Part of a small language model's weights.
Training: a variant of Muon for these matrices, 4280 steps.
MLP neurons of a small language model. Each row is named by its layer, matrix (gate and up: input weights) and neuron, and shows model dimensions 192-255. Each number is 50 + 15 x the weight over its row's rms, rounded and kept within 0 to 99. A neuron's up and down rows have the sign that makes its largest values positive.
A block is one neuron, or neurons of one layer that tend to fire together. After each block is what it responds to, as a language model described it from the Wikipedia text at the highest values.

L8.gate685:24 81 32 49 67 40 35 78 34 62 39 59 49 30 52 48 53 48 71 72 54 65 46 38 35 68 38 07 55 44 38 17 54 34 43 55 78 55 92 66 45 62 59 51 35 68 23 45 53 66 67 36 54 68 54 23 44 53 73 66 42 72 57 71
L8.up685:37 51 54 32 49 45 41 30 60 35 30 39 53 36 29 39 62 47 35 69 60 87 81 60 56 48 60 36 43 32 24 69 32 35 40 59 40 33 46 58 41 68 39 41 60 51 20 39 57 62 45 44 61 36 82 61 48 76 79 45 47 70 33 59
L8.gate697:39 47 29 48 41 55 46 47 58 61 27 73 52 27 58 31 57 39 76 52 52 73 51 52 59 26 69 46 40 54 50 43 50 45 48 56 46 42 74 69 44 21 65 36 57 64 26 34 48 53 56 44 71 33 53 80 38 52 53 56 69 27 52 55
L8.up697:65 44 42 54 67 48 55 40 38 49 45 60 29 37 71 51 50 27 66 56 57 63 62 53 63 72 55 50 59 73 60 47 52 49 29 37 55 45 52 42 31 16 49 58 40 45 01 54 71 57 46 44 58 57 83 46 44 18 35 60 59 29 67 59
Description: Sports table abbreviations. Final letters of three-letter country codes before athlete names in tennis and sports draw tables (CRO, YUG, SVK), plus race-track codes like DAY.

L3.gate88:34 43 47 66 47 42 52 57 42 31 41 52 40 55 51 11 49 50 34 62 60 70 61 50 57 56 28 40 53 75 63 57 38 49 55 30 56 28 50 50 72 40 34 59 52 45 44 66 60 50 45 70 44 26 56 37 63 60 47 52 62 21 52 40
L3.up88:46 56 33 18 31 34 47 55 63 62 49 55 51 53 41 46 41 64 56 23 43 71 59 55 53 50 43 25 58 55 41 57 46 61 55 62 75 46 47 45 58 65 72 38 50 71 51 66 33 53 57 45 61 39 68 74 61 58 56 42 74 34 48 70
L3.gate548:35 49 58 33 46 26 57 64 25 38 55 28 64 65 34 21 62 55 62 42 36 57 55 06 33 23 38 47 40 63 35 06 19 34 37 27 55 41 44 47 60 52 22 41 51 43 51 33 53 52 61 88 57 26 38 49 35 59 38 62 73 45 31 39
L3.up548:60 35 50 36 45 34 29 35 61 55 35 41 36 25 31 31 50 42 54 61 40 61 53 45 57 50 49 83 64 57 60 49 43 50 73 58 49 63 46 35 45 57 44 48 37 61 60 36 49 61 39 43 22 35 39 57 60 64 39 39 59 70 39 60
L3.gate765:14 57 64 14 35 72 26 46 56 30 25 50 57 57 44 19 85 54 63 63 46 54 31 46 52 65 46 25 46 45 44 34 44 33 46 57 66 59 48 39 29 82 68 51 55 66 14 50 38 43 48 40 48 71 30 63 54 30 54 50 42 62 82 58
L3.up765:39 49 57 46 50 27 33 56 59 24 37 43 56 74 13 40 77 38 31 34 58 43 35 42 69 49 24 56 37 74 41 20 47 31 31 15 49 50 39 44 44 43 68 59 62 44 46 56 45 30 59 54 45 53 38 51 44 35 47 52 60 42 59 61
L3.gate1023:59 51 55 30 47 50 48 36 59 43 55 33 48 28 41 28 62 69 46 30 40 99 34 29 37 17 70 43 69 62 62 45 36 46 24 39 44 30 59 54 48 76 51 23 32 63 46 34 50 75 68 58 44 47 42 38 56 49 68 33 55 70 78 40
L3.up1023:43 79 43 36 32 47 33 62 74 26 43 40 40 73 55 60 62 51 18 29 47 75 66 44 53 64 51 49 47 69 35 55 49 49 42 48 62 64 44 71 51 80 74 35 40 60 39 36 57 36 67 75 41 63 60 35 46 51 52 58 45 58 74 38
Description: Auxiliary do/does/did. Forms of the verb do, mostly after "to" or a subject, in phrases like to do so, did not, does not; weaker on has/have and scattered mid-word name pieces.

L7.gate0:43 46 56 34 61 46 41 52 52 51 52 73 60 55 33 74 41 77 50 38 62 67 57 46 52 78 74 43 76 62 38 48 51 48 55 64 45 31 66 54 58 37 37 32 76 51 45 42 51 40 30 37 30 75 61 54 36 44 65 64 24 50 41 53
L7.up0:43 43 49 35 54 68 70 57 64 64 25 46 59 40 41 66 27 69 52 48 37 76 52 39 78 42 52 42 36 60 40 61 50 75 35 56 47 28 74 67 74 36 58 54 48 32 60 33 34 45 50 49 47 52 31 52 50 26 64 36 38 30 63 39
L7.gate32:75 61 78 31 36 62 23 69 91 34 60 77 49 41 48 54 70 52 67 35 53 63 47 45 48 57 56 65 66 53 50 68 52 34 46 38 42 30 55 61 33 44 34 29 62 62 48 25 40 54 38 76 50 23 60 17 62 49 58 31 30 72 32 36
L7.up32:51 23 60 71 57 46 33 58 72 38 37 69 30 32 49 40 38 45 43 45 53 56 75 39 37 71 33 26 57 38 49 57 35 40 46 45 16 42 54 41 41 69 51 12 44 74 67 56 47 46 56 51 52 37 50 25 75 27 29 59 55 63 47 37
L7.gate117:50 55 59 67 69 43 40 38 66 58 67 61 34 47 46 67 80 47 59 53 53 99 56 30 43 51 67 46 49 46 40 47 57 40 55 61 55 52 44 48 44 68 54 27 35 68 44 46 66 72 62 54 44 43 48 62 65 32 45 30 39 60 17 55
L7.up117:51 54 42 60 64 52 40 36 57 63 39 98 22 40 50 37 55 40 61 18 69 81 29 18 55 57 36 57 59 77 64 69 74 16 63 27 31 40 63 42 34 57 54 42 46 38 64 42 50 28 65 33 38 68 73 53 29 45 59 27 47 56 25 60
L7.gate214:80 50 41 71 39 48 29 49 44 20 22 82 43 62 76 52 23 42 54 38 29 38 74 30 42 69 43 84 56 45 39 45 57 34 53 28 44 49 45 54 62 40 31 26 62 45 18 44 13 47 35 49 48 53 46 35 73 50 51 65 57 38 70 38
L7.up214:35 55 48 61 67 54 40 68 46 43 42 61 28 66 56 58 36 48 75 73 65 44 44 18 55 63 24 24 50 53 49 50 37 44 30 86 77 47 30 64 34 21 32 56 74 59 65 69 30 46 40 46 35 46 26 45 41 43 53 62 65 46 42 51
L7.gate442:34 63 62 52 40 68 34 43 56 60 44 29 67 46 49 32 40 31 52 36 46 69 54 67 40 31 31 41 44 46 46 74 44 35 37 48 45 33 46 99 45 49 63 41 20 45 55 61 32 63 59 88 58 37 40 36 36 63 76 69 45 59 29 34
L7.up442:30 58 51 36 27 47 73 84 54 39 59 40 36 23 59 38 35 48 45 38 42 61 76 64 55 59 35 46 57 35 59 39 41 43 47 42 55 39 52 73 45 15 39 63 67 53 47 37 48 35 47 35 56 42 52 33 45 56 75 60 58 53 52 53
L7.gate745:39 42 27 20 56 74 50 52 56 35 33 59 54 61 29 59 36 75 53 37 52 42 60 71 46 49 46 60 37 49 33 37 66 52 54 58 35 44 47 58 56 61 40 44 56 45 49 62 61 60 32 64 39 27 61 54 65 59 60 52 36 33 51 49
L7.up745:62 63 50 25 48 37 62 47 65 14 61 51 30 63 50 40 40 29 49 18 74 64 40 41 28 67 53 35 41 69 61 68 40 37 31 22 59 51 42 46 65 42 58 50 34 28 27 28 77 53 62 58 36 30 61 36 55 53 46 42 46 65 80 47
L7.gate818:59 63 45 48 52 42 46 42 55 58 47 42 47 59 46 44 42 38 56 76 57 59 25 45 80 42 33 41 75 41 72 57 64 54 55 53 38 24 53 49 81 71 47 64 42 89 56 71 27 58 36 48 52 51 51 58 65 36 66 66 55 52 47 48
L7.up818:46 69 60 47 28 38 64 41 57 65 26 62 55 45 57 56 32 08 64 26 34 39 63 24 58 39 61 35 38 45 42 47 54 62 36 54 24 46 44 66 38 53 51 29 37 57 33 42 43 63 53 63 66 29 30 45 57 75 70 35 37 24 44 50
L7.gate1213:54 48 39 21 93 16 64 47 60 41 44 55 37 27 44 82 38 47 88 53 40 58 75 53 50 37 57 57 35 78 26 48 47 63 65 32 74 54 41 42 30 53 72 60 55 24 26 37 85 76 44 39 39 36 40 51 50 56 48 54 41 30 53 52
L7.up1213:56 53 46 40 35 42 34 58 43 65 56 48 64 29 42 41 51 37 62 75 60 78 42 41 50 50 67 50 13 30 37 64 34 45 59 85 32 38 56 60 48 67 42 61 25 54 07 63 42 45 62 21 56 39 55 52 60 59 53 50 73 53 67 43
Description: Country-code final letters. Last letter of three-letter country codes in sports tables (KAZ, TUR, CYP, HUN); also auxiliary do/did before not, and word-start pieces like h(ires).

L8.gate55:48 39 40 72 53 51 48 50 33 37 32 50 45 56 72 54 59 47 70 41 34 69 52 49 37 66 50 41 55 60 30 52 48 72 53 34 44 63 35 60 33 44 70 41 64 71 60 61 46 55 27 66 54 50 42 49 61 32 33 91 40 34 49 58
L8.up55:42 49 63 56 68 53 29 59 83 42 55 55 74 71 52 25 23 38 64 57 40 88 53 65 50 52 46 56 37 41 45 45 51 80 66 31 81 39 27 88 51 34 64 37 73 43 55 65 58 59 57 51 68 47 36 47 64 61 16 43 60 56 55 56
L8.gate776:39 50 34 45 64 55 32 55 66 20 54 33 72 54 52 20 56 48 91 52 59 65 47 69 51 51 51 62 18 47 32 78 67 61 77 36 60 34 70 49 50 49 36 40 41 63 82 43 34 69 16 44 45 36 54 29 76 36 66 27 27 71 60 68
L8.up776:38 28 17 49 41 44 42 00 51 51 84 34 43 58 72 55 60 55 39 34 50 45 55 25 36 41 58 44 55 48 27 72 66 45 85 27 39 51 43 47 63 30 59 36 59 50 37 26 45 41 53 31 41 43 73 29 54 50 49 66 19 57 46 58
Description: Before a person's name. Words right before a person's name is expected, mostly by after Preceded, commanded or built, plus of after daughter, Gen., Coach of the Year:, and breaks after biography headers.

L7.gate57:59 46 90 26 48 33 31 48 57 59 41 44 57 70 60 61 38 40 43 77 67 51 52 35 50 56 33 61 83 80 53 37 35 50 50 76 36 36 33 57 62 79 62 48 34 40 56 18 61 58 67 50 73 47 66 49 39 52 58 53 63 45 47 41
L7.up57:62 53 35 54 40 51 67 37 54 42 66 60 79 56 63 48 30 19 42 71 49 50 20 74 71 59 35 65 49 55 70 30 60 59 61 35 22 55 40 18 60 61 40 36 40 77 65 32 46 91 42 38 56 34 21 48 46 64 25 33 39 47 46 27
L7.gate116:65 52 50 38 27 43 47 34 41 58 53 15 59 69 33 42 61 32 57 73 58 64 65 60 60 65 54 67 44 40 60 39 61 40 51 47 52 67 56 35 38 37 61 16 27 44 46 19 65 46 43 21 76 54 52 38 65 52 48 57 40 39 43 76
L7.up116:92 72 62 37 39 46 54 29 35 46 76 53 64 38 22 22 57 51 53 44 54 19 93 30 46 82 49 53 49 41 73 72 66 38 55 54 55 48 34 69 68 25 75 38 56 49 40 38 52 59 38 52 72 80 33 51 62 40 36 41 56 46 59 45
L7.gate262:38 44 34 34 46 48 54 48 56 43 48 18 36 49 23 66 55 42 76 39 41 48 37 33 82 39 39 47 21 63 86 38 52 32 48 55 62 58 40 75 73 58 61 33 42 37 60 83 42 62 35 42 34 67 48 14 71 31 56 66 41 31 40 67
L7.up262:72 39 53 48 55 95 57 30 59 53 68 65 40 05 37 49 44 48 44 43 71 63 48 43 38 31 37 39 37 53 42 53 35 76 56 35 58 43 53 40 25 67 26 48 79 70 88 43 43 44 41 76 24 72 68 57 39 48 43 49 82 42 60 76
L7.gate336:35 58 22 53 45 42 27 39 68 65 48 47 54 50 46 66 53 32 57 52 42 85 68 48 43 69 46 69 61 66 56 40 43 65 54 38 27 39 27 50 11 52 48 34 51 68 57 48 49 49 43 83 42 73 59 50 41 54 53 69 42 59 55 69
L7.up336:21 52 54 58 80 53 35 41 51 75 31 28 79 37 52 70 55 46 51 73 52 69 66 38 70 73 56 50 40 35 32 02 59 51 40 73 44 55 48 45 45 56 49 20 54 45 56 58 44 85 74 45 47 53 45 39 48 72 71 18 50 22 36 43
L7.gate947:71 63 29 29 53 40 37 53 45 37 47 28 53 85 54 64 51 61 41 36 43 59 73 51 73 45 23 21 45 46 51 34 36 27 60 50 63 38 26 51 41 66 70 06 35 50 64 11 45 58 45 87 49 35 30 46 74 63 61 49 52 33 45 56
L7.up947:56 55 42 24 32 51 62 61 52 63 33 46 29 58 61 48 24 80 76 50 37 54 77 41 33 51 54 55 45 45 77 67 41 69 44 29 67 64 46 50 80 27 81 35 49 44 45 64 93 55 65 30 42 53 54 61 34 57 35 61 59 32 68 50
L7.gate1042:66 69 44 66 51 38 26 44 51 32 58 35 67 48 60 45 49 51 60 66 60 73 70 76 44 49 41 36 84 34 58 58 68 67 39 45 42 48 40 76 35 89 39 47 70 49 37 14 56 60 74 64 47 34 45 36 61 69 50 62 51 55 75 28
L7.up1042:68 76 45 43 99 34 54 62 56 58 64 45 64 49 52 58 50 57 41 35 49 43 74 30 22 41 75 45 30 56 41 48 63 14 51 73 62 35 35 40 43 54 35 54 33 64 52 56 64 10 63 55 43 95 56 55 41 37 61 39 54 48 46 58
L7.gate1143:35 31 41 39 64 52 50 63 54 61 47 43 34 46 15 65 00 38 53 46 59 56 55 45 66 55 40 50 63 47 41 46 37 60 59 26 50 44 63 67 63 44 68 44 24 74 61 41 67 13 46 65 59 53 42 33 44 83 37 48 65 53 54 61
L7.up1143:88 36 41 43 33 45 57 19 52 38 45 39 53 68 04 45 48 43 71 31 65 65 54 58 46 57 34 37 44 34 31 55 69 56 58 59 43 57 58 39 44 49 49 41 42 57 41 37 50 41 50 65 57 73 75 56 39 79 73 58 35 31 49 67
L7.gate1253:58 05 30 62 22 38 66 72 78 36 30 44 48 59 29 80 36 46 48 46 51 54 79 51 36 55 70 43 40 60 08 40 28 43 36 58 48 30 64 35 49 67 35 51 40 52 46 42 42 57 48 37 40 63 60 44 32 55 43 49 43 39 58 71
L7.up1253:53 49 17 69 51 64 18 66 69 42 60 42 62 44 42 47 56 63 70 52 35 48 47 47 65 52 64 89 57 59 63 77 70 45 42 77 73 56 30 49 48 47 55 66 64 76 50 53 23 62 56 65 88 69 49 66 44 63 61 70 41 23 66 51
Description: Middle of fixed phrases. Mostly "well" in "as well as" joining list items; also inner words of set phrases like "as of", "at the time", "put out", and "to whom".

L8.gate1160:47 41 54 51 44 44 60 77 24 40 39 67 47 41 51 73 55 44 54 44 49 31 61 46 26 38 52 65 34 62 50 66 25 50 32 55 47 54 48 47 37 52 52 37 57 44 52 36 47 69 59 44 51 62 63 59 28 36 53 43 47 42 40 52
L8.up1160:54 15 68 42 61 79 65 59 32 74 48 56 49 64 79 56 79 52 55 18 43 45 49 45 59 52 80 65 55 33 45 46 36 74 47 63 41 42 50 66 57 61 44 27 65 36 29 35 11 35 44 47 41 43 36 47 35 30 44 30 56 36 38 57
L8.gate1195:46 58 51 43 35 69 69 51 41 58 48 79 62 28 41 44 58 54 58 43 59 52 45 31 48 37 60 66 63 46 58 36 56 35 54 61 48 62 50 40 32 45 25 49 54 37 32 16 39 84 58 50 30 46 71 55 54 82 43 20 50 41 32 44
L8.up1195:55 42 44 66 40 46 74 75 46 45 67 35 15 42 66 18 44 46 62 47 69 69 52 64 76 71 64 46 55 53 77 50 48 28 59 45 36 60 71 33 33 23 57 35 52 21 48 54 76 59 46 55 36 67 70 39 69 45 47 40 25 48 66 60
Description: Discourse connective tokens. Tokens that open or continue a sentence linking back to earlier text in Wikipedia prose, strongest on addition in In addition; also However, as well, that, and section-heading closers.

L3.gate417:73 60 26 53 50 49 45 39 49 36 48 59 54 46 31 50 55 61 36 45 58 60 34 64 73 52 29 43 50 48 80 62 59 70 34 57 31 54 55 41 43 62 16 42 41 41 25 31 64 51 44 56 86 32 40 38 34 58 47 64 56 52 37 51
L3.up417:29 67 72 49 30 70 01 40 57 69 72 49 69 64 60 63 47 63 45 60 42 41 67 30 36 55 59 55 79 57 11 38 43 72 32 48 60 53 51 43 46 50 61 69 42 47 48 47 80 73 65 63 51 44 29 40 57 44 50 30 27 58 41 46
L3.gate760:46 53 41 64 35 67 34 60 54 69 56 56 61 56 59 51 59 43 35 28 19 55 38 09 77 40 46 47 51 56 43 65 39 68 49 45 56 48 43 16 43 90 51 37 80 86 62 53 37 55 25 36 44 36 20 49 47 57 58 61 52 64 50 50
L3.up760:69 28 50 70 44 53 58 39 58 67 64 65 32 57 30 55 40 39 53 39 16 42 83 58 29 73 46 45 61 31 27 28 57 53 58 58 63 56 52 66 37 37 76 45 59 47 42 16 50 47 41 51 43 37 45 41 52 45 85 57 19 35 61 38
L3.gate854:47 58 54 38 56 86 56 50 38 54 51 45 64 46 47 39 64 34 36 80 57 88 54 64 52 70 32 40 30 51 59 56 70 80 45 61 47 60 55 58 75 61 62 30 54 43 52 29 55 56 59 70 74 36 47 81 56 23 29 64 49 71 53 59
L3.up854:52 31 01 38 34 55 40 65 44 56 42 56 57 43 47 48 60 47 35 36 47 82 78 47 68 61 36 57 20 47 56 46 27 71 65 28 46 62 42 52 55 60 67 50 26 59 58 54 54 44 68 53 78 42 68 47 57 45 21 46 53 57 37 62
L3.gate1254:47 36 60 69 78 88 37 61 49 56 64 69 48 51 42 34 51 78 62 21 55 57 62 61 58 59 47 36 56 55 50 39 75 69 62 50 46 29 44 39 55 63 53 65 46 37 32 10 19 44 71 34 52 74 54 46 37 70 38 53 15 49 70 46
L3.up1254:51 51 41 50 27 76 45 12 26 69 61 33 34 52 46 32 59 35 88 28 74 45 57 46 63 42 44 47 20 56 36 86 51 31 34 22 65 44 53 61 46 68 69 51 37 54 30 63 13 81 69 46 46 64 41 40 68 70 45 47 46 49 53 25
Description: Relational words and suffixes. Relational words such as between, both, by, without, and word-final pieces that finish a split word, such as invol-ving, util-ize, harmon-ize.

L7.gate230:29 17 28 36 38 64 55 61 61 25 61 46 84 51 26 27 59 38 67 34 45 33 44 69 56 58 42 35 60 41 40 42 47 78 44 59 30 48 46 51 42 46 31 55 40 44 88 44 65 73 10 47 58 49 62 63 73 36 50 56 60 34 78 29
L7.up230:35 48 40 51 44 65 51 24 45 60 40 63 37 68 46 52 43 38 30 51 54 41 46 38 49 74 61 48 31 49 58 56 58 48 57 28 30 72 53 34 51 58 60 41 68 40 58 37 51 58 38 48 76 44 39 67 47 21 58 32 66 43 54 52
L7.gate296:46 42 28 75 59 59 37 72 24 50 76 67 37 33 74 51 59 62 56 44 53 27 27 57 33 37 42 52 96 59 28 10 48 47 58 45 47 74 61 40 38 68 44 30 58 58 53 51 05 44 37 72 45 28 22 45 65 37 40 50 52 41 53 15
L7.up296:54 68 44 34 58 53 57 70 58 30 42 38 49 68 71 57 89 60 52 49 50 28 36 52 24 57 56 28 56 34 48 67 47 50 49 69 63 45 53 37 52 50 59 46 35 54 43 53 59 66 44 69 47 55 54 74 68 30 71 66 59 63 42 36
L7.gate298:50 38 42 40 47 45 64 50 40 51 51 50 52 46 16 63 65 53 52 47 21 27 59 46 42 31 79 65 51 65 53 36 68 73 49 57 84 44 47 38 82 58 54 29 30 68 87 56 23 64 29 40 55 70 61 58 68 36 42 42 24 63 54 48
L7.up298:58 30 20 61 61 38 49 44 69 20 43 63 63 32 70 53 39 23 41 49 61 21 51 43 72 51 46 42 30 41 52 92 59 45 53 49 56 55 52 35 55 61 31 61 52 62 68 67 58 49 64 33 38 65 59 42 11 56 13 26 35 56 78 47
L7.gate399:47 26 58 48 47 53 35 37 63 27 75 00 79 62 57 33 52 41 45 41 52 62 58 36 43 52 54 23 25 26 55 18 10 51 82 51 60 74 40 54 75 57 54 57 82 81 50 49 61 90 44 49 26 36 26 64 28 14 51 64 34 46 82 34
L7.up399:46 51 81 67 56 59 61 38 47 34 69 35 50 38 39 45 35 27 38 45 60 32 59 48 39 44 58 47 49 52 62 38 35 58 56 45 68 59 29 45 45 64 60 72 30 40 73 53 66 66 58 43 35 44 40 68 34 47 46 37 47 28 42 52
L7.gate542:35 59 28 64 37 63 46 51 25 42 71 56 67 67 31 64 52 51 56 78 31 37 31 54 70 64 46 28 34 87 21 74 61 44 31 54 79 29 46 46 47 40 29 63 45 59 61 53 92 58 44 84 49 55 48 43 68 39 43 50 51 47 61 74
L7.up542:56 38 47 41 50 45 48 47 94 29 39 52 44 46 17 81 47 42 54 40 39 68 58 46 67 46 56 48 38 73 81 81 35 60 88 44 43 27 53 34 61 74 35 53 80 46 52 24 33 56 43 39 69 42 32 64 29 34 41 46 31 62 37 48
L7.gate559:43 57 72 39 75 57 49 72 60 41 68 62 74 50 51 48 71 59 48 57 31 61 29 38 51 60 73 08 49 56 54 19 75 46 21 56 40 41 37 35 32 47 70 38 54 53 32 73 51 48 62 36 88 70 39 50 45 72 52 52 47 37 48 52
L7.up559:39 78 43 48 91 55 50 54 44 24 37 39 41 46 75 30 73 24 34 50 41 59 55 26 43 62 96 46 36 56 48 60 54 53 57 72 43 47 35 77 60 42 53 56 28 58 28 82 36 51 85 16 53 59 47 43 26 29 31 54 59 44 46 52
L7.gate1124:58 49 41 14 44 61 38 41 66 28 71 43 55 50 40 47 55 25 53 47 35 30 35 76 44 54 55 55 54 52 66 76 53 51 73 49 50 41 19 52 40 64 12 77 60 28 37 39 80 43 46 49 36 52 41 53 79 54 44 43 57 46 63 47
L7.up1124:50 61 47 40 71 47 32 54 58 37 57 64 51 15 40 63 58 66 41 45 64 54 58 58 40 54 74 54 57 50 46 76 63 71 64 53 23 93 38 49 51 36 77 40 72 69 65 52 46 70 47 51 31 50 68 40 67 51 54 45 55 45 35 67
L7.gate1263:54 48 54 37 43 33 19 22 37 31 49 45 64 56 47 27 49 39 30 12 63 40 66 60 51 54 71 64 54 39 57 52 58 35 66 35 79 33 35 52 26 40 66 54 74 53 61 57 64 65 46 42 46 53 60 44 84 62 50 51 50 61 27 58
L7.up1263:43 57 66 68 37 59 39 44 81 23 76 42 33 27 48 53 57 49 48 46 29 47 64 72 58 43 43 57 63 48 26 43 42 50 20 51 53 61 52 39 50 65 64 58 47 49 57 50 24 44 38 79 40 62 63 56 59 26 33 73 66 38 29 42
Description: Prepositions introducing agent/source. Prepositions that link a noun or passive verb to the person or organization involved, such as of, by, from (appointed by, attention of, response from).

L3.gate212:74 39 47 64 75 52 45 43 53 52 55 63 56 49 13 67 37 73 64 33 59 26 67 51 59 43 38 41 47 52 63 38 75 42 40 48 51 80 61 28 28 50 73 35 18 49 69 44 52 62 18 55 59 69 41 51 39 53 71 51 44 40 52 65
L3.up212:22 36 31 57 78 24 34 68 46 37 51 76 72 68 55 39 60 49 32 56 60 49 42 73 72 44 41 26 66 70 16 51 72 70 49 35 33 42 48 70 17 67 69 58 54 36 37 36 46 48 59 52 32 65 56 64 39 30 72 42 56 31 31 50
L3.gate441:44 26 66 68 54 50 71 20 32 75 48 62 43 29 65 56 51 37 72 61 35 42 25 68 49 32 47 39 27 61 52 35 33 69 64 53 63 61 39 57 48 45 69 69 85 46 34 53 69 46 18 45 54 50 52 53 46 64 90 57 17 50 68 47
L3.up441:77 43 60 28 42 31 38 59 83 48 52 30 62 55 40 33 35 52 20 26 73 28 77 24 49 60 39 40 56 65 47 39 74 44 45 46 37 42 62 45 58 43 54 61 20 68 52 63 64 52 46 51 53 33 71 36 35 37 66 44 51 65 58 47
L3.gate588:55 84 77 31 25 74 46 70 44 66 37 56 54 50 54 69 30 57 63 92 59 30 23 68 71 50 45 33 52 47 59 35 43 67 60 50 55 36 45 81 41 68 50 59 65 54 39 41 32 51 50 52 35 58 37 57 33 53 43 58 32 55 39 61
L3.up588:53 74 58 29 51 71 55 10 40 60 43 48 32 21 28 30 44 31 31 37 38 07 48 24 53 53 26 45 63 66 33 56 25 59 75 46 79 31 32 62 44 07 53 11 48 56 86 40 43 37 37 67 58 66 21 68 58 56 38 10 59 30 37 54
L3.gate776:84 19 49 69 42 23 53 58 44 52 85 70 24 59 70 47 31 29 55 55 25 79 66 48 33 31 42 38 58 39 44 34 58 50 48 74 22 37 60 60 58 96 43 60 34 49 79 45 63 50 43 38 50 53 51 39 43 60 59 45 28 25 52 43
L3.up776:58 45 44 68 62 33 54 43 33 57 48 54 54 43 83 66 53 63 55 68 51 77 48 45 52 63 70 60 63 84 43 48 14 35 52 38 41 39 49 18 66 66 47 37 37 33 70 26 39 18 74 67 57 71 32 37 57 45 39 71 57 47 51 62
Description: Referential words after "the". Words after "the" that point to something already mentioned or coming next, especially "same", also "following", "last", "such"; weaker on table separator rows.